config.toml
n_layer = 12
head_dim = 32
positions = "rope"
init_std_o = 0.0
lr_mult_o = 2.0
batch_tokens = 131072
doc_mask = true
MLP neurons of a small language model. Each row is named by its layer, matrix (gate and up: input weights; down: output weights) and neuron, and shows model dimensions 80-271. Each number is 128 + 24 x the weight over its row's rms, rounded and kept within 0 to 255. Numbers have three digits each. A neuron's up and down rows have the sign that makes its largest values positive.
After each neuron's rows, "fires before" lists the tokens most often just after its 100 highest values on Wikipedia text that the model never trained on. A number after a token or word is its count.

L9.gate21:135165109083086070141093134158109165162175098144148078149117138102124096132123134116133135163114120109128139116142100135118175157121097115150145167120146140136145121171130169135120112147114121101126124099102191177157140086119071131120167119144114071120139129101124138146142156142170115079127110148150106148147138141080099134082153124089128141198137125158106097133135137140120119137136110133134115065153117103093136136155134148191121138145135122127106124060148145126149128143116123119133141141107144138120136154136092114135157118129122123134128122100107155113129112167140119130
L9.up21:158131129134101146050107145104110155123148107122150120125102140131094144131146136122112115114124114182135109152112172163127119098130146091106168147169108110180121111135098141110094117104102182099140122166111150123137156088171169098141128118176156150113148095126123089121133113131116127131140133095130094140161166182162082110108167147126122137108159159162124153123130167181126137150151111162124099111108140119161087121136134104151152117122136112140123122133140140122151092115126110156123173133126163152142112135139081139092159122139131150151109158110122145139146135153132122100
L9.down21:140103098116161135079152102105074098105155121136125094090152111169161106104171130144151155172130141117115141110093128133148189136111144111159147160134117137127128156121149104105135143090106163136152151088138090126120129130124138137099148124144179153107166151132121099124100155117162106102098128103137102127130127086132105151134099095110181120109106117145107159113136115174144133168137070127157117096129142112096182149118147119125105133133139167124114121129141087113121143138157153113133135086148100170141127121141100113186147122152162131155117095100161109138151125135150097141
fires before: "d" 22, "t" 19, "nt" 9, "ed" 8, "ve" 4

L6.gate3:173149123127142143086139085117089143113070149066139141171088099100129119096144123134119128127127134153086093129119122167143138153086133177128132115116136143161132161141157159111100138085110112126131148114133131166144080107113113149129150114147139119157142107183137125124144132100127124077116124131126107127138138123150106103141134125149102115137106138151133108100094137141098099113094091147183113148167112143145140152056091162125121123147160141149132059152173121111104118158113122128105121136113098138172135110114093147128101146198130044179115159135125155127151130118103154103
L6.up3:162153114118103091126107113117123180164157082089137109179141148131137101139120144136153146138138125137107140110132137089140167149165122106140115116148082146102117131113120127116140137124099142157103122125112157129134144159152129121133126111150177117138110126141126128118134113121088120099155134133129092189133143085153146123144155116153136167172115102146113135155095122124158107056122115144106103092127147151147091114087118121105147158146134127168073092114099128119153116158160125114134094115099099125134173115106135088139113131129115118112151123139141170135122099143112117123
L6.down3:129117112145104121141129121151127151113090134123101119111145140086162129151137127098086118134116136135107130106074173152148110132145138159117145120168111086113129112109146173077119083103165094123104092130183086130122117147118129095093176132119118128115172116138134142167125091129105167108109146140110109127056184101117102116131085118102137129140110134135113119169136152127135145116133082154121167150111114101112099124126137099122087145160145126142089086130066170102141175153140123096126138120097107168092120159131129131130137074113114127090110115150089105178118129179096112120
fires before: "\n\n" 47, "=" 11, ":" 6, " of" 5, " for" 4

L9.gate827:118111130127145158101119121155122119059129174123088135140129106161145149155134131147141148165128142105119134113153137161113122124101111124130122065121124132149128141115144142119139109090101158134122144154133106129112138059170108097105154121117114120113164100112143125105102115113118124133097115144143108154138127128126159108137107190095174121121139125129145099158101149078115123117119107075092100140117124106136149101141156148128153183114146129118151149143144117170125148131098162090127195118118148132108100118098124131135118100140146131107075148118135137143141110129124149112
L9.up827:102112137196111101131113131084139168130119134111116128140128151086134137157134115136132070116148089141134123097132122132102114108091098110138145115127126092126089116141081152116129147129153165131109106144118141141143135115140137148107160107107128092078147148194092145120167099100097156104136143153149151144104136143193086127123149119133089113112121150161124151104116133086118173179097093128207152120126118107130145100136125077161141133168141140107111111126153119144141160136114127141126115119101088123175146126119086108112147127111133160136124168128130172102124112100108173124
L9.down827:146119130121139106140144138131153118154102123100120112094149140122123160139156137161138123172132150135100000152160103129126133167144145055126099122130133130111124146157131110159124156138119144114160104115120121130098139106122142112114136139147157113116128128079114119109138148111110129149158133103113140102124104112118128158152151138123118171155148097136125127130140090149139148124122173165129142100124119164103110154161110161119100095128151093104121077170142156152131126130115141103107134061141142166110112143108129141105113121149136125100160091101147083127140160118177147163
fires before: "=" 100

L6.gate553:149116126119090164086103110120140127105141147176093128147095117139123134128090148168115130126087124145129128107086173087106148126120141096146111125135089137169125092132108121106098098097109160134149146126159129107090121117146116089124116110125088125163137124096134089128145148102107117102132114173131082149136125156145124162141079099123107169145117160121139113121106131171126104126121095141111142126175119128131145132134108143099125099146105117125108110140093134147130080107137146124102120103138109157123153110116112112134141072120118128132071140138135165130140128158133117099
L6.up553:131138095106161104141103125111185173179123158105156126111134127107190140114087105081130124084124128148119132105115113143181115140183182108124162121079133142133117147129123131092137129142155167096114144157126118093116130129121167112157077119127099164145146155153148159135164135112086140134170111132133100117102128154101120153132092148128127145117146088138172171113091133128121152107149132128153121125163107110139128133141124142075146162147129146126099163141162129107107110136155118119154174141156156102096129166135100145146131122131089138118175144129122134121085165120074110108
L6.down553:095144133127125138119127101143151108119068166081147136161116113122121117131102125112131113115133164106126162133103126137162097133117107110130121128136086078146149139119123157149136173122131073129129110139110109140117154120154141148120143097134129086156101135092154128157172101165102133155174101101103152107141126137098127079107128139129145140129136102172184136151091114131139068148153098170116119130111175167129118114105153124086133100119145136139119153148136134138104146112150108137124145129083154143136133131138112157120140086099152102115113135155127152139145152149163146125
fires before: "\n\n" 32, "=" 9, "\n" 8, "re" 6, "da" 6, " The" 5

L6.gate762:132099094128184189146097135131115173081116095113086132125112133134100148149077149136120134133092108091109105120123098088153155129118128077092150138169170107096118104084095179150170082088169127140150142142111130107146146121096143108146120130116120116119141137109140137103160108134120111176127138155152122160140118120115101107138113135089108132130110146136118118160133125111111141121133132152139118101169134121133127079124158108114125143216148109104138135166125099176115141093151105142082117127162135119183157094121153089145147136118124146143146094147149110138137075112132087110
L6.up762:137117163175115134132158191138151154085146101135157159122118096105161091122135113150118119081104129127136112158123161156136112113132180131137113100132177097086160178082097151178148162098148128140100139118135040161135138151139129165142091138079133110160109168101117154114130157162135116141141115137120142113124111190135126155132127126152159148140122153095131110116097168132110126121133138149101137155125142139157064077128167144160163145112123119132099118134121117127099098152197130126112123177161144112153160124130109133129146119121131147096135134156135136088119102160136134107
L6.down762:139126156160148169169143120142136168150124140124087119173104127128134125125143158126120162138097165185144171143169156100167141138110116098149151150136096124117119176136149115135125132131151139106195124126144144107128082143147139162145131142149129145201140128118149125148165115135084136085165095143105099101150131150124113120132092101112113127148109137139140095112085158141140170118129179122092128165097135100164113118126147103123099116116159107117140091118148134095112133152128096132102153141120170135110155102131087113110161110076135172179124136135163125146129134155127121166
fires before: "=" 34, "\n" 27, "\n\n" 10

L6.gate56:108135143100151168085135112131141088107087105151130079130116115120087144112102166087136133147107111123159129099139122160129121121102131118103131109128108129140131172099109099116120145160140143138123144135095110138093115094175125108113134117100143119114120093152142159128157097113134148116103152120136125150115145137096088067117123122136136131139082156086128113120092183099096120080119147148114057153097097117164138135132156140117154132150121104145133091120098095146135112167151141100121151161083103122163138164077129141168141110119115159129151105149137151139102136146124096127
L6.up56:102112122148108155114122097147107129133099179118138123138139110109127105133111112105148120106140142125116113139146107129097140123100126150097109092144120151114153090154124122169139098136148137106155102146115114160120147129181163111168109128110122111046082122110116132126109142146141170107119125139125145128155142091151174096157144106109107118077133135126118127157116144099118180123125079125151119111123148130139111158134120127202106084139155170111120098134099154103154157147131131124108137070142099111174137125119090135118121159113130126133132148133122153102164122083107129077
L6.down56:119120132105142139113064133113105117164168144114106139146126142114152096152176116145138118149146145115140255139117120135170143129104129110136116152093142136083100162169121142129120129148147135126126145095153136081171152124151132139121141105175141134180104162112108102131122111125123079154166117122111118098117152130153109177131115201093127154130137137120154132150127133113133115134137064147148160097095124121098133129086101133117120127077147143155106115197146159120149121118115126114125133158130133128104108121144128146117112134114110137131139131124097113067149148122143173176
fires before: "=" 77, " |" 6

L4.gate42:147114113147095099139098130148112089104103144132125082101150123096131147123151145124103125165123121109130072129125132088095153054093155123152138146155161115122082136147121132123159145161167100157159145127153098102120133163099129126121123169126113136137136137150121128177201132103080157126099147109126152123107111144105143125141154151138139103139161098154109116139094120098125136150102112133123145166146138100118089136086180135135151164103094165160097109090104083100133121104104158130099094128180133135157130136130127125132157132127167087170132097119172150116078163099182108128
L4.up42:107127093109099054095170115122075124129162144152142174091128153141128098115160113178171140133144162108131122127111121147117104097084112098122148099141147137150115141122140150105132100131136153096141134138122104138112156167081125144130110119105106094139157133139107168120165113106108145142131135143146108131120093150096124107105105103159120130132136100129096142165119176125124125156153105129160161180134107151132151109146106130114144135109146110137103113129152141137122156105147121126129090125137108122112115136109094117169177100118150128101145097122131167083110111149113112129
L4.down42:156111150135115069160122100124138149157125133120117113144134098129094116132128130123135147104098165105093184137100085132104133143145066117135113152140134138110131112080110090156116139086103136090128115127121180115114147133134104134155129107089120145113167130140123179068123079180128165088122077135125127125182134124135102135124129138117102098112123133116089134126126115148124111135156084111130143134119111128096153088122131138121135131103122091156131124101134133128119152120116098115185159148134150118094137147072126121129111140108136170084145150135090095171098160151149124135
fires before: "\n" 46, "\n\n" 11, "  " 4, "=" 4

L6.gate274:112118120150107094115138136130144108103082138128107140105161127140134134161105124144149123151099117144108166137108162110115173129096105121114138032129111161115113116125140141144058116131146153128120154123124137136093102094105148075143155139150143098154107138124125157115131084110095153158128119137122142183120113120099129165148139101146158154110164108139141136132090119108061108139116090137089098205102140133113075102134136141094117139172113112155132124124098149162161156122099157148118144154145166183107136134095128091139148119130164109149138105102166136083103097131126125108
L6.up274:141138111120115109122101144113090155134152120113139104145109135134102117142123121161160094104103127156109167127094101111146073126121134169126080134103118146215148121141114134155116131110130120161125098143116136117116125156116114145124136168114127135115129139136112079108134108141145144124099122156150137111112142125167111161153120176116106124092146138155126130125091162184161134140103096092158151066130139107087150166150117167131094160103106119146133116160129131130201130108137123096140136146139132120145089106168087100138110138151133123115129095143164091106113154152138148117
L6.down274:101100151070104095125119111122098080102119102109168143109136122130132118116107161170138142149145102054076108103153104128159147094121076093125127139131135164090114122093112125113151122141118148119142152140130143162065121124147128112121119118186121137086095100119136111117168125147098120158155152103142107118128118132131111127101108085119147158163130087091161123182128155153081104155162129151128118155106128126144128092078133149131107121152161156150111091103118165136175134137128134144107139120137125124096109164139131123107114071082125095122121109106144133123126133165113116138
fires before: "\n" 21, "\n\n" 18, " He" 6, " but" 6, " and" 5

L4.gate288:143130118140074107118109115108146127134136101113098153147112142175128106145131130158108115152154134146106082122166153096120144104085136103120139114145104095150078115105147102048152142152154177159138159135127088133126159105134111137132158153149194125109179118140107112125130142122150109136116085122103129172127136104124137127130134117116135107154148115138125163120143139142174086125136127148113108130123120143109132138114108133160120133135092102121131097132086097100114168101116102130128125157136101143078137118137117120087144116167085123116141094112103114144127146144090160159
L4.up288:178095095139139149146138079142107114157129129115156141100120088102132126131104167129112095113158139164113115149143177148128150127148139153125111094111146158145135132170113122143142120142167134139121133109120099154120098175156092142118111110127104147154116124120154136149134095132132128118159170106123169124090092124128140091082136145132136174135098128082147146176120134085122143091136119118122151150125083159145102118149132187143155116113141126057142108133145110107080118141154111157143133146130143060145128119122103086150145166127109090160126147162136090097120138134111135125
L4.down288:135110116135096142098115118135129143109050133141120120163156139120105104097144081120088124122160147064153147132128114119131107157164154114180111151139132123115123114138112146114120107120128108127128080143149121141126099160140104112097134144079123114114070112146125131134142101095117097137150130121121128130091159177100105150148113115123166167090137107148144126153109083129116122150146117154127129146126119150104127094132163129131146137116131103121192136149162139093110121137144119148158185145118056138118131096138163146163097115125110124160129107152156114132151119121141136123
fires before: "=" 69, "\n\n" 24

L7.gate78:146142134166103107111162097185157138177137083173152110153149158191124091138163131152126128103122083164095181160117128123156119163122123096098121100131077172142098138116128149115062114106096125120131163130120177159175123103145114116140140130145143114122136119140119110124157132119150162139137117140128119121082144138185131155109129111154141161128111112101113136115118100139131175149144122160093161117095128158118138098144099142146131158096150179159077141126116150122128157128136116086137147145102144125122149171122124071131137109118157126169131147126134142131129119103129129149
L7.up78:127082113126119149146092132173154104152127142127148120138143122131122109135140166139108098071161118097113156118120103158117151131141136140091121116142113148113110128112151093109079145157084160107179146120127129152092098141111126180165129147137119112100115140161132131108121139155094140089132116131173127055092125131172088093068128136137157122113169092089095174125154144119117112124136076175135114111123116136125140148126142071124113145136140149129152131110107135123120100087173144137116133131117167126129092110095100137111114087088133128169160113095138135105139126124094100131
L7.down78:138156136138101106103114149159121185132121175103154113168152116174143149145146167087128109132132136147122202077155125106152148120136145140145115128101167119135114156095124155144101129138116143119149124081129145111147128100141077137121118107123127094137128116165139101145147118103136099127116135191102182150144164101159091120106139102144123102140122152119104149126126136123080103134158077167155123143125147118117111157107141161134127165110138174173118127082113120130078132134129085159143145124144151135128138095147123153189119148140109113137126129105133182152126142110095106127
fires before: "d" 57, "s" 9, "ed" 7, "ing" 5, "ment" 4